MLP neurons of a small language model. Each row is named by its layer, matrix (up: input weights) and neuron, and shows model dimensions 0-255. Each number is 500 + 25 x the weight over its row's rms, rounded and kept within 0 to 999. Numbers have three digits each.
After each neuron's rows, "fires after" lists the tokens most often just before its 100 highest values on Wikipedia text that the model never trained on.

L7.up555:497486508470519535518476496434498519478469464496534523516458506496466515456498475545543494516485473518453496466478519481504482497502514507490537477491465493504533461472496500468487474501515513476532495522524503481533515493503487547517494544537497537458429489524464461546501493465469493475519477509502511490512518507507523497493495561497523486549515481495529535489446504426452463466505498523488493533470509517528496480474563521506509483502529466462472497516512493518482552483489534489515472506505471468504528459522505535449523525522499498535507475478496477495493538489461487505506523483478512510501530488483501529463505499501510496488502518509508521531512488527527497563493498526556516506480512502512461520536458484534510510486491485500512510478500503488553534491501545
fires after: "E", "i", "F", "igh", "qu", "e"

L2.up369:525518513514492481480533512539472507551490528480519529499507484512529509520445500488508515551496495498473526470511473512476493501530525506511463501504508496483510492493490541493489538509503502486477493435473497505502501548520473506488512485500557520518508496498491475499520529507530503518521470544491523511458482518459510492466457529483466499499512504486458482523484529472515531490491502499425498462522505495447463539453490503462473448471517446493448507487507532475502546470520464536515507487480516514473512457472497520486522500510489474507489469561515542480504499537476524502476518540500522518466523488460482531492496521532477531529492507511480458513521509482468515531464499514498510445513548455495532519462475487540523500523507521526491491495483478559500480506463537
fires after: "T", "pe", "Th", "ear", "year", "th"

L5.up962:493511500543529523475499515515574530487520470489479485437510532494472550503503502471505497520469511496510524475494553491504521432555504477501518494509442491486463482473518493489439495452513468509459489493467510493480476490489518484516488505533543513514476445503490532525438485497529497514507457540481494471515502509488518464493481558510522510505516521570502497488491526551514510546469471529489518469479549505487493487501498451459454495562530494509495515537538511481501506512494522492463486505499497469473509488545509495472496524495557486486469469521473513505488509521469494492457523519478521501525481503493496472526467532506483494491524475506497489490530472508473507528491482470521518536495480482498488524505520504486477483502450510511502523480499475496518518465535543
fires after: "e", "i", "ic", "u", "ac", "o"

L7.up244:489511490505474499524476510424504492496550483474506521553494508533509473493511509525469501469486501450476478490484517488525530452524531519514465513511528540443521511507499490465539505518462486475480492495512543505490504505529491447565535486489513519492487489474501511489537537493501509485498510516518476498477539498417487533467498485558540536476506512486504486490479523511504489541493479516482527489497451510483498523541497460511495497513480505495518492511540487507490489526509494463520522498522561527442469477488507467496498498523488526543488507524515535513567502499490489481495513495475517550485503514534520459529511484508539498495460522489533490468532520480468509513480554497465490529494482543443512488475550525527499526486481493533509485513494504472511490494544519
fires after: "| ", "m", "the ", "g", "-"

L6.up172:506500514549519524509474492492472499496538489509530449529483508552477455576514502485519541460507479501494527495466525504515502444517530540517507520568484530472489484495495488539490538478530495493455501502495496495508489521478452511510541467494509495490541496489523482486470500471526495449506515519483493450500514488479526493480487524517523547504462488505495514493514509504516486494470491571508476518499520490471484488496510501528517503511532481521506467501515464472487498473495469460541530429539542503514514471532515554515493524505531513493463496511491458487521469506492525491497500482517534478504516499484500419527477511516517488497542523516462495463547485457454512473477498537543510510471490489503516477473515481522512495470498495509487479461492511471537531468527516
fires after: "on", "t", "er", "av"

L2.up823:488473522502506507565518544476512494501506498490470493505477453563487479496524524497509495516482521528486481528458532497486488468519492512536506483472504545540494485496537481522496546487483499502525487517507496448465496492544500525506491519475524519515478510428499494482507546504492522485513483488478552473508495491485546489545481511479486513530498486496485509487487490455471446499477503485463506524514509529508451500513556483505456536456486503503502455543476487508479519491498437486520505475526481493535525490520458504478513487507488489484504527511500504488521521467545525497522473460509554540481535504508558481510489459525501513503506559451496488474498491469501481531463507516502509545463498547481477544487477471507528487478530483493526487485473501554473493455506474
fires after: "par", "il", "ul", "b", "W", "Nov"

L2.up361:514530451505469476466476490497508501516555485499532503466521495528497465520547494539501512488516505474516485526468521552539510479512529520519506509506497519509509540501534478497495530524504515480510439479462541545491491469566472491476495510492491493544508464441488529462503481511497473440492532510510477525502536478438484467427515497506494537495517500503482495509497497456503488485524486544481457492485524536480506485501496494510486469499493455465523497463515489516475479543501451537518490472491499531473479508466490550482514514459498512451526503498474466477505478553529505468511503519506534550518514494459528514458496508514530508497486524500469477487524494501516477503540553493506507518488516534521512518485515532485531467494475478503455470489509515492518477494479478
fires after: "g", "c", "tim", "m", "J", "br"

L6.up670:504502446504486510457486529517448550505471444515517483492506479534478493566515519512546503494524498521518482531502496470519477521499513494483544505518515503517502530519548482455492525496488570459519466518553512511516519489486476480521513522449482528444493452489490506503456518519492497470515471522521494496519456499462512493483483481509474471514498484500532488512514523478499515452519503514483515473521460517494475459468499530523495522469476480503474526489513481487460488525515547505466490481496484498460526517508493499501480506497484503511477508458440498507467538505467483508469478525476565503516568466491472520496521493461516465470479525502503519505508489430515482506508492480535474499521525524479497484541505560468497548510526483513486488492486526500503517492515534
fires after: "| ", "D", "H", "T", "S", "B"

L5.up529:489487455495459492524521490442499524530473476517570520503496470536504506538512480486476486469516506517534490517484530494483535474512506579516505489493507514499531514515514480480473524506515490481530508523538533539523486503516468475490513501525521512507507466509501469472486494468490500459504480504482478511512475511458487491517498482505529498446498526476494506517491524467525509529495525518476456458546517526490512504426485491493510484483492478483485522516553510475522543573479460504489521497485506529473458488455495515471495442491472511516521508493463468487492526507509530495515544476483481503493522526511496543495513496513475535553463542481480492506547512452541480534523511467476490483478562537521489518500485503472509560477507496517517491525488532486495511527498540
fires after: "H", "M", "S", "0 ", "a "

L2.up635:466524482505489455484509473452483496483507474480483483518505454541515479523522477542477527510488487501466465443485531496533470485477529526528536488507480488533500500460500478470474510447484522488520497443529531499516498506485482522536527532464531501487511499445504466490488496527503529447504476542511500499479468482483509516493511509525509497500501513501494534545522465514471515518488532539503467532483496484495510520495455503457513485488505523475516535502524459509484502510497457475520541508479543486502522458505506540446514473530469497492517522502478470470538437499540511497467528482477532536501534492539510508494478553501514510523500489497482513559492552479480497526536524517507551531471520516522519511489489492514520490500546556505543499532498480508515534509528530
fires after: "S", "M", "H", "J", "R"

L6.up606:499510492490513529468567491444487527480523428512564491490492497538464476509508504538507583496531469525469492546486497536543517511475494507489554495492481529458481455474535486477473514482455524474525507464523498505472526552498456504516495514486500508546479482451473458470487530501505500516496481497509469465538485492473485524489507522493518502466461515494509522493503515483459491504522497515495489478518496498457453539482536508491511508527500522496512516460490485522533491556484541513491477490491489506487514479515502501457524524524496501559513523504498494472487487510521508511509502554484503520486514463486513533500537536487529520501521511502487519543514522526527470513534532494530500472490514489448488486478504544486542528505509472498501478493472535484484513492461548
fires after: "U", "| ", "T", "A", "K", "t"

L5.up36:486532494509481494515556508496499489524495533508507525508564496472487523486485527517484495485476516516514520551500486534485479500516519476484504508499420524508459500525502483455480486493516543524490523519528481463438466551491508493504457530495475548513487492517530474460491507499508518470545488476480502505553538552434471451489507488497521487544532512495506509491464482483504524514480520476496501516504520500473557470478495478487492496529493491488506510460531510492498509486503463517489530476497478468504484499513477522506469476544528512487537479573493510521553468542557508506469470519491502484518489491479519515448461522510482533494488508513511534514478496494513466487544516529500507502504508534478536503438505487482517513484497488494473446457535506481498533491481525
fires after: "Le", "l", "play", "le", "ti", "3"

L7.up616:479474495500506517493490476504523545511508474487539471528508520482472480465519492526566536485509496537440466510474538509477487527469533527540501468512508492481532476486529495522490511472511492484465490502518481505463525523501433471484520506491527509505522467494518451459485488474485508535535452499551491488506544443496511560483486541499531531499518472467522518471507506534460513495476468528508487547552499496516494511471495492521502502549526474452550505501512502511494514520484513490478545504516510518487453444512480521492532491505494466536491491534496512502489487527528463510503502502495496535446482476522485526461522523506494497545525491538470500483526501520497449525531546485513542548498552508504508488512514480506522516487484496500528483510538529512510479503470496
fires after: "A", "T", "S", "t", "d", "E"

L5.up457:464525479487506501529494481458489519487506460500547523488479476519502490534540493544509496462496463473505492540482546533532522482503493494533487477501459498501491531504472511466513520478476530493522485500519521508476505551509455522473442495497520520470521461490514497467480478443490529467466505461487484550526481531466496481445521506494494526447511490495513505549452498513487485548499510492508505487515499505506514533444546494514505445468495484476486513549511539521460512552492485481514475488494508469485531488504489501503463483498483460510503487486464471531528517515530475508439526534554527495515520528452483488461463495503503523496474495548521535502499521502480504515510495518509503511489533520467463449502472527492499494526500522502514519519501509527479487492450553
fires after: "M", "John ", "H", "Z", "ames "

L6.up162:514478505474497523482514491517532483461545512488498515519514492521502459487501527469508512516480463492478453494491503495524489485516512501509510530515513505503451486554529526502513508477477511506520485549485499516460505482456516473550470509479530510477501517489522479524506503480454515537488496490513546521474477510467539484507488520527464480492492495491511509521482487503489486487492503484520444491518511554487496524463533472455499497469543484424480517514453516527506501494547492489419446532493449535488472492491489507508521505498530474518542492546451519509481518514497496546532509467527538557501515532483546515457475524523503495544504526499488452536499494469502497500503528546493501532501503553497534535523484549496480524525488537481502490481505517492492516494531540
fires after: "re", "e", ", ", "sp", "fe"

L6.up853:492514486520503484516500477523460547516481485512525514524493488487523489503525465467516510524480511495497445461502498486533471502497518482535500512503504498443467516468485525527466484496477501507530523500479484507480490541514478485516477533482480493482492487495495540497511512481548494505521503456486467537475469543461546522490464499476464507484500539468539526540489514497512506499494490509484519478485473532469491510481486469474537482522527449505447513503511523520469545504530469512489436514526489560513523485517489537519454512469491493536473482489538456533518531518530480496459551498521448582514471476519461502486500523488490490511485489501453481507504496465445498470502497518519531494510462514498482522524461509520486503474543499479504486487534481432503508515529469
fires after: "to ", "not ", "e "

L2.up843:496484536487488472531492509500521467473482485477522496492513507504512518526434506478514495481460534484499489509488497508500455457473498483531494503518465456473497509469526528494493509454504510489508500491494479509487552511542522496546510528497524506509536522485459504512495497476483544500494496490452521507537491459470532487497541496512491479549459494488468565506496500473501478545433503501494487534506520514500506489509547515451496498470496444504517514537484501547410501481485487489510520513536481444509530478490469534497524460518500496545547522513530492486500536552472530527510496521497521524462489533469499535508470506489525505523522475538500456513508466520505480498467518507496493506500514555486517519454482509525500456456477519533501526531522493484534511505510515
fires after: "p", "P", "Sh", "Pro", "ro"

L6.up821:516504515575509478503519481528491489501547497499508495478478522536498507486546495489493562521514525516485470519483530499528481449483475479520506506538487521495473510534495492485503525435487519523478496467511472479505490521491492478502500513507511476507493472479490481489465474518517499476501456478543453462509495499485491444448485524545550497494515452468520530489505492520457458491412492549493474523511508499507499517560465480463517478514497499476529525514483495496506486533533507508488480505495483485492491493509483501449576523511511507506477457490514535516549476489525517511498524506469514535514442516512509480458483504501498493517487487502482516545507478437541448515529512482485541525523537537520526487485502522491499472517517525484468499474506484517504492525473477
fires after: "S", "C", "us", "t", "M", "b"

L2.up598:489502477533487488513497495472538494491512514502514502490481477495515488488486520480502496511496503530502456540504519515512461452495512533451516514472493495464494517504510505476466531454522539498546491555459472500462471578534463520530499481503487490531518488465487525500500463535489507509520467482462508467508508527472497524492520525527502467488501455496519496493516462514478478488482492488475479505544537524499500514503556510488477475476511504480469534472503486514478501479452470503491562494506430454533499486503479521522521486484503481474500440528446484479555462475501484494489526517522493500513484511512474500510446502505471515556530538483524484517551494489461501525476465519515496512488488541507519563486519521520487486450553475475472479518511512498480513511535495
fires after: "a", "an", "b", "ro", "r", "par"

L8.up989:492527491460519517511488491514466514531517511517497498504504531464464470504465478494506516489507467482471501510483493495538489485459501560504488548515496506480546488478527503480505510519473530566537495480468496477478516502488501488514498536489516518465505493444516530531499516450544517506518518531487467542516496523498510456487478511495510505523490504474488504469487497505479457499509561463445520497471480459519489488521480482526534508536509485458478489557529516503486473484509444474506473456518464469509558505504459580482493522495490497526478483523534509498518535500515514512481481525503479515492474498536463492458468522474533463515486543469486507512529513501457517517494514513488518516474490520489486507505528525530452533511561517503505499473490448458514523520463533
fires after: "to ", "a ", "ap", "in ", "of "

L7.up390:458460490496501483548544478509509483506495503503511506473458503490471480480519493506537466479503475517473499501470500519546500524468522508523465477457535489488504459462518531487472528461521527517511496496516459504524562479532514527489495502506510490471443550475470508467503492501530520471492519495497446508531503495462508520523539503475529536486513485465531503469461441471450489496498539511526491513499510507479488534462510500451467504482511455510536511495529488517513495523475489503518488514515514498512537517519531521552533537497518488475528471464450495497509496556497466499514517515461539544481481497467525426495478493501515470543546529509475498482505483514524470530466504515513472536478522485477512499536460493526463502482508482506500527516489522521548501490495482
fires after: "f", "u", "F", "a", "ti"

L2.up754:484502500505432506540467450485505493503488458488520467477483497489527503507512498569518484500482461532486497521438493526501490478484513524504499502528476520519444440475510462482477532505480499519525511532494511501495503489523488490488491500507508482508516454510523452498463478493496518518515473544456472495534485534502471520492505556525490505473489508498462471496517522462484444547529506509519487508524492527473491485471518521458468482506491505461521563501499492519504509508530446504483481511478480492464511494510479522490505528500456552517528506523506476519540485489526520490516526555540505539485480469448507485471505465515550499480513529538471481493501503535473540501475543533510508539536478533471484538535515498515500531506481500509545498505513541509524525513482540
fires after: "J", "Sh", "M", "T", "st", "St"

L7.up15:456453480476486474474518490498508534463536484508527520513501459450473500442498460507531495490486537494529518524456509490513492492518507522545518499522501487516542507507504508524483475500524539528544464531509492529494506489495500474496501517505476537495473489454491552484511465506495502496514486493545439566473494448484491475451461539529524531513501506478554477496516458463470447516506564492478511503471441519517501500507501478489474484512493482479502502504543467552478512507490439544533507471530487511498492515466469502491547535510545522504452483492485516500492512507515539461485476546503501523514504460506499515445475523494495474538512500483496519502488494542507522511522525508480503508532540516486475500516485498512489532513490490508532485505518493489519498504540473
fires after: "Ph", "m", "M", "ph", "c"

L8.up842:467517490487530462495475481485520533523514470515476545472488494496496483567488476515439503532487522508502477493480505497508484530523527533516482516522502520495504494442476527515504514461503576489530473498529507492527450468504458460496463490509510536434469512483482495504512475552511469471504478516557486534475527481499492459484544550490547457507483498532512545506481496475522505520518515480468485470518487518506500467481451546470475485529490498531457517517520520473493504495473486498480514519558507475507558521494529514514505508471527538499533494503523551526514511506561504494480496511491476477500535520491514504493513520488531572501487465534465477508515510506466491493491525502532506487537496506508529500504526482500539494497493462492504515493518475549514512505499511
fires after: "Bri", "us", "man", "ag", "sy", "or"

L6.up95:498459520466508473481537510486499463523519507499498531536565468490506493494492480517525514489476481463486494530483518511507467514484543498514490511493495530524486517488498497476504484459460515522516459496512540514464478482475494504516452487480506507476500511491499466487526539534497541483559458526529442530543505465502458446493511485489484456481465482546460518464481499463500497514492557495464483526525501455477451498495517521511490484548452528480521504493477529526493549522513480470477539485524507486513533509509514509537483495557523506479537466533498478527518514515554504461505522482492518540522468454504539505502469514510523509523452516539532479492496507482535503502490493495497478535493514522483517524465477469473519502466486487505517465473518508477492490459502538
fires after: "Le", "be", "le", "work", "of"

L2.up298:473490498505524501480489534509526530525501506504549491483486475552523492472458500552468520543481532498510522474514493486508522513507566486540502493542472507562461485479525469475498500492503515534470485499510453435509517492520471549501539484463545524449527489509490473462525472486521504493480485553492509436491495532478465482503510501472449530498493511517453536529439508501485483505496514505490496468498533505487503530468496454501493497526477490495487509523460486493490517497538496503496495473460510511498519501473511521493486461513522502528487466470510494468490499528506515535485482502518512482524498466477491579467505522458527561492538485517508504511515496530501477485505540512467512503482529516483494476469522563493507486543489525509494517502512476490531508480468541
fires after: "N", "'", "Y", "G", "Sh", "("

L6.up193:528531513499508526508456511508503506499533484504518500499501570514496486493515504514510511506479511480513511462469525527521500493500506508536515510483515520495473485497505516527462480482531532487480499493464524467476499433454528470517514490535466500511464501505528481520519500489539522500516483475462498532464471473484481512501512521511518449483513493516538532526435492457507486492466506518493518505548501574501514542499502512478491463529476440479428526521495522487516495510537508514458524505495527499504484494483530494460480514523546487477510487506528501492482476511524494498488511496494515518475551512475578507439485516472510496524518532523472469452453463515486516473473473503490499542531486500511543570530507508478527488495458499513505457487540483504512553490505502
fires after: "fe", "e", "o", "re"

L8.up185:485486498513548526508517476479531523455531493463495500517511472463471464490515488488497519526525456480488494494490557518475460458498503503531516534485470478464431495475487519544491537476522492477522507523476490529529547534515470476490479532489541515497547446510493489509499497517458519525503512492516476472502497458509520495518497509539493507537456469485506521510505513527466521528459455520529500513497480509491502491498520472521459506538532509465534461478452483513506474525491460493473483514507524510491512520476478497542469461464499522519500453502458468470471524517455493520495539503548513529527466497482470484502498540503490489534512490499499498538450568521503440515507515516491510523499534515501460477490480487513505466507526521510520491484551518516512480507476467
fires after: "S", "T", "t", "es", "e", "re"

L6.up337:509545502504478494482476479519504492524528489499520499491497526525465530538493496511480485519517550486503503528495545526547512428492506512498489533517499486499541503526487485532484496487529536537497466457475485514499507504527521514491543476492487483494459484534469471497519493480510564494514467517519486452526494491489494446493454523497435500549561475500487536486512491505460485517507483531500479453533534500524459476487508458500505492477495497493492492519507482484446515499511512518499495477519493516474523464506520518507505526509555546520463516501528475498499514513512487522468494505513589487504500523520529520460505513482496527495524480527493458555537472440498478495510508493504485511502469527514522486419475524491467510473509538489483524465483487480494513502553489
fires after: "C", "k", "t", "It ", "it", "op"

L2.up1011:506474462497535506490487463478466484477499500482516499532487530534482516535462504460514492562492450528497507492492524535522487449494489504487490516563510501535478512485518549490502462503473548477501460498465480465517481522520514520499515483517541510509482465500494466550525507471508465547496506504468520489529496490474527490487486538520495486491487532446500489462525504479484529481490496528484521489499541505512447482494523506486490506497530474479453508461493478518467471484488477480466494503503543478505512508504483524485553491526479439489508486521515514484515547538492486466482518531516484531502459440499497518506515522547493476532492582492479479474511501538555494530507472529508491460497526511462566503484474498486533498517497486498529509491520537509482487472506470
fires after: "p", "T", "ear", "th", "P", "un"

L2.up705:539447468497481456502508468475489504505528489485522502491491538505517513502468452504497543494503501517537471505495435489522501474496498479522519531501480525525478484484502487462499494478524505528522471523500457468490554521498495514501488486518479563506519476520431490499484477461501522482494457509487480525507507519461480502514533528506419454488495513549465505502464489481532510525473521480484475528522518474500500501470516496443507513485492488490497527539519527525456528510527476474474535517510521475489539502505480498485522518552459479487515480513476483508514522523491500523498503517504547522489434500461490509449495494511438481516524488529447500493476438531495448489496501542492507500496507517491513529475483488480521483532475536537541540526497512491525521503525510
fires after: "P", "Sh", "comp", "Se"

L5.up331:475492477534497538512513503486470529492532505493548511495471528537499490529534471514486493505470523543464492470446481495469479509506519528524445503544502522520456478514508476464524483494460523491523451535541527479467509535496515523534485484488490552496502497499463528532518530485466478484516482515497489485518475509474491461468508464573504523542523528488451494409483486487465499509503480497495531528493486509503528460501472486485532519501522510495492509501503500504501495502503538538522475498480486490468494477519513501448511521532507516518492503504481502502518520490490491458488494536452524467488488463516476446499531484483585490469496541516490558512500492508443506500536476537485479495532508486470487498491539524500526516513495494549502472521516506495502530484491535
fires after: "the ", "ex", "is", "an ", "m", "201"

L5.up995:535496492539494445528477517494502530498459487470553487503509495520530437541465520515497512494486500475477470482458549540479439471478519486498493540517498520508476493480505484509508520514527516476505520478484464465461537564468511554513493506474493492469486508462514489480500493465535507487510539499505480495509483519482484487486528485503496479476492523464470524493514471538505502514458534509495481486561488533479516486497510489494490490470533504475481509508513478463483473511451495492525556478504473495522576498496518511514486501540512491554485494483481485502566529506520517498486489563470540513500447495478465471515488535513483519495530463477537501501545526485481508483529503515523515486518495484460514525489494489494464509528541524520526535515508525494503551483473528
fires after: "B", "O", "an", "b", "Can"

L2.up838:513460480556503513520512507526476505517517454504511492480486492504466529517508455501479489519503489501490514459492507539521520494488506514515516505510483521550483508499490479484501489502478517500478472485468483480529484528493486550480492458514517513510467455450499549466479489509544511533507487517470504498531486539480503497505481552544495523498525495496429474534470502502501479566524522523487494525497472485468511520480501498499464500536473476520436535479487505490484481463509454479449509504481500534501541480466489522475511498519524486491482481491496469519500473513528540496496484526512444494507509466489513512485445525523534521461504465511496528508500511530461524526485531508496548441515523518475517467510467519515535531546472496521508502558484487553482541527488558
fires after: "Y", "ab", "T", "Sh", "serv"

L8.up356:524460530521491488477525535475501511463496481503511464533496517485516496477521498480472529483475433507475452529473511503553504495476488567506473495481510493493464494462483472493483497510483512483517486547489493496519512531498473488480482534458478489527493485480528490510519541512492531511536510517521469493542486478471532525487488508508515533540479524497490501474493462469478490515522501479514508548498526522483505477489552465547476544540492508485507459467537495480494527521495523478446458469456495500460501508524503506490558512460509517522510514502491511515481572477520497483505474510457532488485493468478481490537516481475532526461510504467518518533480522515485446535461492520495499490522539527466462545487499496500505527526476505516468535512518501474559544504503531
fires after: "T", "ir", "t", "l", "| ", "m"

L8.up1000:446551507525517511501486476469494537495532472485556472488480489505496503502485505517477514498485543499526461546458515498494496488477486521531521519483473480526539535504497486499480519495475505527532489456512473454498504517515508507466493506457521507524495527517495519518483503502483515452533463524516520490512566451491504481470479541483479461535525512455519510454505498512483504470466488522480514515501525535488508546478510480518508506473447486490501476514515490526500497504455455511533481488500466505492471502500484528474565503501527508525495486534527513473579490512512481500530461509495479527487483482582502459469492483485511475509509519535494529508486491490506456523495521506489468518533518526484462550515512540512541560500553480480495484474517544501514505474481501
fires after: "m", "s", "M", "p", "J", "v"

L8.up346:497455486557500502512518533438538497506494485516509485520557493522517493494493541512493483488496495504523498466480497490529514447520531475531526496506509471496501517488512493528494504467483525532460479480517531538488511441513507488532498522506498480442498489518455474495460461491504551505502482530512476511532505480477533466515469530474499520473520489507503516512475472464509518469480510516512449583496528520479511515505471468480459512508450516478481505480456472492535526537474484491512514520510526553467501488517519492502467442528499493508530548499489475484486494516538546534513520480501517503440495495552563554485487525497529515509511481471515482483459480514517511505478473489519522464470529474492488457450498523504486500479527492529477496529495513510511511499507490
fires after: "G", "v", "g", "inter", "R", "S"

L2.up889:519487466493500501474492437470508494492485496532522465462501468505482473542545476527493521513498480524482512509477480527550507514487521515529525537489485481524481491455506482484502504506521479498445471463520474517506491548497491496474520521525503547502514533446495510464528541471517457474521523495489476466485547521511543470473451514489530533485494511486445479494459472558519491479471476498507484503531480516454535504528511454493502489484524490492528467466500517470482517554511459513521498469512521512516518477533489541445489442537500464529503465517488519504483529527512549523490520547483472505512530510491474475478475487487518499508494491484539502496513474541495504470463512514506528520451528490511486493483481519474526510478527530515510483558479522520500489521466504
fires after: "qu", "S", "w", "V", "f", "v"

L5.up741:457488521526520549522506501514490522462542513500540458531526534497419436478533531546498522542453529555460517498475473468461469479544485519531481521508515501488456499478470491524465509460493522535463538442491483536477507485491517463552493507505530502474526484492494527499487481496496510454486509541456494468506534481500497469471464520518483520510467475494522508463472506518504513482473528519495497540485521501492502491464481524526504536535511488499520477513469494461484512503504477518512491488499512524504504493547524498476478510461497556497474496492492467536506457546502484524474506481501488499533542504520486523493480498502509522532487517520510499538494501526455500475489496491526496483526510518451472499518495492531529498440481530516504487481511505479541480485533499
fires after: "si", "er", "on", "ter", "i", "en"

L6.up808:495510538521524486510476474538504540480542469486532506449503467507431499508479460537511496526482478483477493483471489483504483502540518450514517532490483506450483447509515510501471515481490504537501486535498508503510483487447508431505470492487486522471527469502464476517500506517468476491528534549489528519465545521475539519462450501516552521486516537487493486533485504530482514536454497513515546515484518525478540504483497492512491477523523455499484512470538509494483523471452520502482477501504519512455492498494457525518483485493530512499453493500531539482496505530471505474497485497537554497505486514520504483478514540484510511500504509528474501491487500536493518544519513526507488493547463479474498496533514518515525552503476538559534509486513482474459481477488547
fires after: "li", "i", "ri", "em", "e", "si"

L8.up128:493520531460515510479532466508480472487475462491515523489490549505487523511508503480480485507504479561482457528517498504519480430486484498501490490506474509458468511498482527504511475506520503465520478474508510524511527512554471504448519521500503519525526490459466450486492479488479505488499456507499471467531477534463493529454501484531494475507496546475446475474480494485496483503490519488463530508484508542476487491477535479481499448472555498534506544453507544521495520516546519520470506497529497483494531498515507506492559519528501482566504493495493491488514519493497528520531467497467517568522477516475507505455476500500534491507493501549507500515507535550469537524469485507474496506504504516465457555485507472484490549543509475507524506521480513484509472489477542
fires after: "st", "m", "t", "T", "s"

L2.up951:510514511487478458496524542475465498500487494501545479504496453476475500551467487512496456490497495477496494547520502559532469474523467526501482481502481510490458509475501492507480512504516498546512470474538492511489511536514496493484504491430478530510510492460484485534492491521508501497520500535496481520501532474483513480467465537492512489530510529502492473504511484558498485450524481509499484519507510496468508495514526467449529522505500509531515548449460479469497514521523448481464508431477505470493530470460448505509479505545548527524502471489492469533529530535507532499547516496496499528499489515546485491496500483480529467542496514559502505542537498497526506555494505485503468534463481496476454499476469514518495514515505528506528499557459491506478496517527517
fires after: "L", "V", "v", "l", "M", "h"

L7.up229:509497493518474543490491521485548476528444502494525447549520489520504456482503496508567473515434497554471501491485526510514501528550492505451516486517509526499519464512540482498466471484457526493478513495443475454498482528471509548484470531505512501459439521502488473518441453455495516499506504501491533490490496475518508534472501538514508447487498536500527506499483507485517481508490550509495479495494534508487500477461488473475506476504453502497501531554469491505480508507479518463541481492495487494489523514553491529501493496480495537496543479499447456517483530484498494529528512475504492517502454488529530518500456533496454544433484492500518506510533483501501496520487481482504539497534519501497480480525495485472510488477532484515506485490475468506502511479505495
fires after: "e", "F", "i", "G", "V", "-"

L2.up348:531540478513554503537517558473506506533483531489509492529511518469484495441473491454493501524484507526502499474517518508544511472527492491470501467554465552492453493477477521504520536474532535520483454457503510467500509513508504481548508468485470489449504503441502556532489469475470499491544482472530506479459466540534501503510505498500481506504486546479484511516466440486518506520508477535502498479521480470531508521518504499454493543447487494511524556518515542493472504530505501475518480515513488477491538476520484537491515502461500504496540474468496479511494516498501455483467481508496535511489465506525499502514483486468493534529497520502481529534554531511488476491458497518503509512529524509509486540458459493522554484486494489514481492511485478526490518500523521
fires after: "b", "man", "gr", "Pl", "in"

L8.up866:511453465489545510483506490499483501516507511502533557521493527500453490502581491522471503523504457485493481467475494527518503491525499484489498475483474507501486486518454592496427460483487540505491494487480511540537511492519510498502503494500506477432454510543496498558475459490484497501520536519493462504497498452497472515506512494527521498524500537485501561479492505491466519505495496509480524481528476475521496466482530496503469469503503474541421537494526523515508480487485508511488500527517529497495539479530523507495520502471510507510476479464496497532477500516494510506501504503472504536486548462467459489474487513452538532518540532484490467506484463507480500543516515461512495535522476538504494479523438498484508484487523466482533499520498493506501472489515465
fires after: ". ", "a", "or"

L2.up71:531510479527532520531498499497499513526501481463497509500475526571505492483492486490488535487500467499512514511489502456542506522501495469540517529489482529532525498491484506488473505497505499505452500468493498463472546549519537550493452532510515538510470503496545490543486503488485494472518527478465484463516488470484541459458518528478494522467483485510472521484474481510504495481486530527473488508517472519504526447525509454448497488490453549465470525493468494518479519525457494508515467477529487521534547492510494535510472507506482487502535487529501514518464457529512487530471524497498548488468525494513501506479495485494449528481491479504484530507492486499508485533488476548506513506476536466505498586505423510501535491534538535488470477477502498506522498496476537
fires after: "ou", "Mon", "istor", "Nor", "Mar", "ild"

L5.up361:496481543494522545524479516496505524509512496478508473530502512521466487497501516501439504519502473474467500468497504528495485477497498553524489525515507543520459524498509465493444482489507506516531466534427486474494512492482533477545488499513507476518491483479517501522529472503465521486517536477480478495458473477503499474519471497536504499526475532491505536481491469492510478495470517508468480504493538514490506504469537490449466483493520472501512499542474498468536515513498477521449492487545492525501525532488544505475523531470501464510492504474512540519485534509524500458529526477481501487492470529516509493498427516495532521535471528530499482514484491524510487473514482487490513494492510540491514512483541508471443498459499492520524412498554468496458479420527511
fires after: "re", "ec", "vi", "h", "i", "e"